Weights of a small GPT-style language model, trained from scratch on English Wikipedia.
Size: MLP 1024 SwiGLU, vocabulary 8192, 38.8M parameters.
Architecture: rotary positions, capped logits.
MLP neurons of a small language model. Each row is named by its layer, matrix (down: output weights) and neuron, and shows model dimensions 0-127. Each number is 500 + 50 x the weight over its row's rms, rounded and kept within 0 to 999. Numbers have three digits each. A neuron's up and down rows have the sign that makes its largest values positive.
A block is one neuron, or neurons of one layer that tend to fire together. After each block is what it responds to, as a language model described it from the Wikipedia text at the highest values.

L12.down29:580435540476560504481616439485518448501516500514504469558538389462551440516528462578514572533491434488465603533611516510448472535608554444491487564565595423583585470537557529576525445498537513503583451531478480542589548439519437547467517514541556571420536515497490506544470529540488486569539461490490488486504487500463476435534477600440470475512437497526526501608556560508490454481463
L12.down185:443459502484507489479408507498512591524588476563519552459498466430580513483493440557483487495530495525482533482443548551494471533506479466501368472509478526452475450494496544495556410456567576525490510447623489425550518457545526462473523510507491530521504573496519544409455607482524473439561409514520553501478503498586532529426448513508539541461500542445495438472476528483547498452446
L12.down668:547498556575491556500600525494551475556487554577512518635492469488534548486553474512502493350441515403469496581513538559525540530433482441542490540519571508491537475438559560446493394531419587513508421538404513562483487495521438446510452452495503502422506425560488455421507470521433483548492490461378489444546548397502411494530585573536518530471529523486544546528435480556453506522527
L12.down988:480443394546499519393528515374455459569494545491489599477517482568501419459515441482581522455500578424589451547525499538444438460480463513565496514517485487510550526446539549435616428442508482522518473533508565463459458463501506523439491418569430521541499519492474465516369514507514507573522463482551489538522490494508460483510471652478499482489454572492450551514550547461452441374527
Responds to: Commas and conjunctions (and, or, &) that come right after an item in a list or coordinated pair, such as "novels, and" or "Naresuan and Mingyi".

L7.down923:473483498455523472562470568572536485431530564440560437444474560466480439477606487527487538423506514508414452425514437656525485454486563464478522479367459487439493494510421367440476530513453494512464560462389500576502525615538541476594450523462491437566579454521518537434574499490568513475508485480489418565589507596603536472510455496548558532487500535524464561469475432490427526516546
Responds to: Function tokens opening a new clause or list item right after a comma or period, mostly "and", also "to", opening quotes, "I".

L16.down328:479408561484495515374553512430498466509496555421571535472486473527532448458484523432513506470533578464488513491564528450447499461584490445604533482514457536521451477458493532552463553495538492460410476494467467453504538503339509511492542513477491463483461498453531521401374512551494473529615525557478463534458435447535424503529486439487459478516578478473564472458644536504442489406527
L16.down361:450501579553499469443482583578473587435565502539443459469472532501520466408454506512513559466519496497585489492519526478497556472510492471521539455477554496400510574553555571523570581552512544504488539462508485576443524492398492461470529530473517480587599486487489499453445537471504493505441462502541536440524487432528467416423503491519514515498586501463536524546527534495574521470533
L16.down421:552505470503480547489532449516503366502507502536451615496495488501519446544441562546532568483560459481524430414480537481503440416536572484533515514473596485519445487540557586512543480459459552483438492565480544575486459563472466514583537469542524495414502432549548422411525499517535471508536528547531483489509527572569597526512539478470515517546571556539525597549619466435496431545496
L16.down957:530454439558497527477519425515536482406582494487553545465492496483560429470495500499517579525497476536431585530502595515562626537544455505766495574524434411507460506477479599514453542517573459487485480615492530463527464571506515414471409442544435489535479571524449485450416494471496555509576451494462577519485428461508480525491516538557451505513570460463467452507531550456522431456509
Responds to: Words that introduce a name or a next list item, e.g. called, known as, literally, nicknamed, now officially, and commas or and in lists.

L16.down110:632516451465442424527515552490559519501558470464500429542480470554488523521550594513519452614501459467590625470495506522399476492525511425580505440500524481441506520552506469481511490548534460592445517468473593460433462529501448468531533511548528507583559446522551508528503539495480497489459511546541483512461491496452553514548486505538476531473404611459476480435490563429522375550367
L16.down322:582510473515493452533539573502436580529505486504633524523484489505486520540458459437557429470543482574433546521569474428446605520486437449537509505522500567547501357463513429578480446417434540562494544525462530425409522496575451494476470461472540533533487470543517471605432465571442475545582504395539451523470480510492550466498453531496527559538414561494511531519428422575490515474372
L16.down665:538503541515537493538494483522540556553549542474377513567470452503527441476536568521614504458504488492519591443499499490509498437475590490410504480537467489486594451464468473599529567585422461546542549418435503517516472484579535470420434460523439533479496504473506543509536452516536472556526509505530445514460558577514539508409518541541418382512466521456520505540463557577521504486471
L16.down924:560538518520532548475514489512534577609541443436471467574513605570496509473426566497525497545567546485540488534597563459451501367473509467565511376445494452508521465558524490553527540514484440554415506443540549510555439586519489519570418574424483519519486482436515530534444464495500599571512537543574437515514592550497495413470514534445472517398562434490473511387520581478561485498470
Responds to: Mostly "born" opening a biography lead's parenthesis (Name (born 19 May...), also year digits, "in" before a year, and sentence-initial He/She.

L12.down413:394459523496393539482459538470452451414540506509486527458559433530460488452396406498560472529478410407593504538483579557527508453481520545484519506575561449514457467506449488435525505467406519513435435509480520501566504473463441530448577548489591572506440560539465462578459522416503436470593546576474431500546416501544500535545507487561502515491479531457495631524448435525433411458454
L12.down771:509447493501481520446484443548489460557505411457484588554634469508546497430603519424472567439377451462494505450489441561477376495512493519494444491419551546555577398542359564529566527599555459662508521520635474492541451526507406435495498531470545510499564461477469501483537467647428662467478504544525451448486599462518525503502462422403431555483513399503486473509447516535477484424466
L12.down840:481500476497478515515448513571485467521647507502502490466502540479559504531504530479511459594466495476532513481455438543414557546500485472503418555512571540550502534430485542542439662474495539534544505417485503482481525509532534536517563499564528428469569568401433475584533504475450467540470605550476536443477464444500540417600544441509458597462507485556570557621519510495429519450444
L12.down995:487482481577497504509425530550528482502499573473572537505494458485456515561485405501546478535503552460540557574465461580537747480485517515419500557457521521516582480400430429573541512477534535527498525478487451529577575511514470491457474474470504555426420557451417557477490570493517482566456527461542384500543481466493474509467577519569547507487457480423482521497535570458496608488486
Responds to: "born" right after a full name and open parenthesis in biography openings, e.g. Bernard Quainoo (born 1 February; weaker on "was born", dash or colon before dates/numbers.

L7.down897:442553471562541580440503461472445550597388500522421507452581539541517415542526467461517447540390483514462478498515574465433630564471520482631529451566418541475443496523565441444319531423508564455500563469457603485443501592490511543502505402457548475405550494464517598447452487455434476375555470546561512476494543515513546490466546562505548522507399506566554530437478531506486522496525
Responds to: Mixed: "she/She" in biographies, unit abbreviations after numbers (cm, km, mi), and life-event or family words (Born, Died, father, children).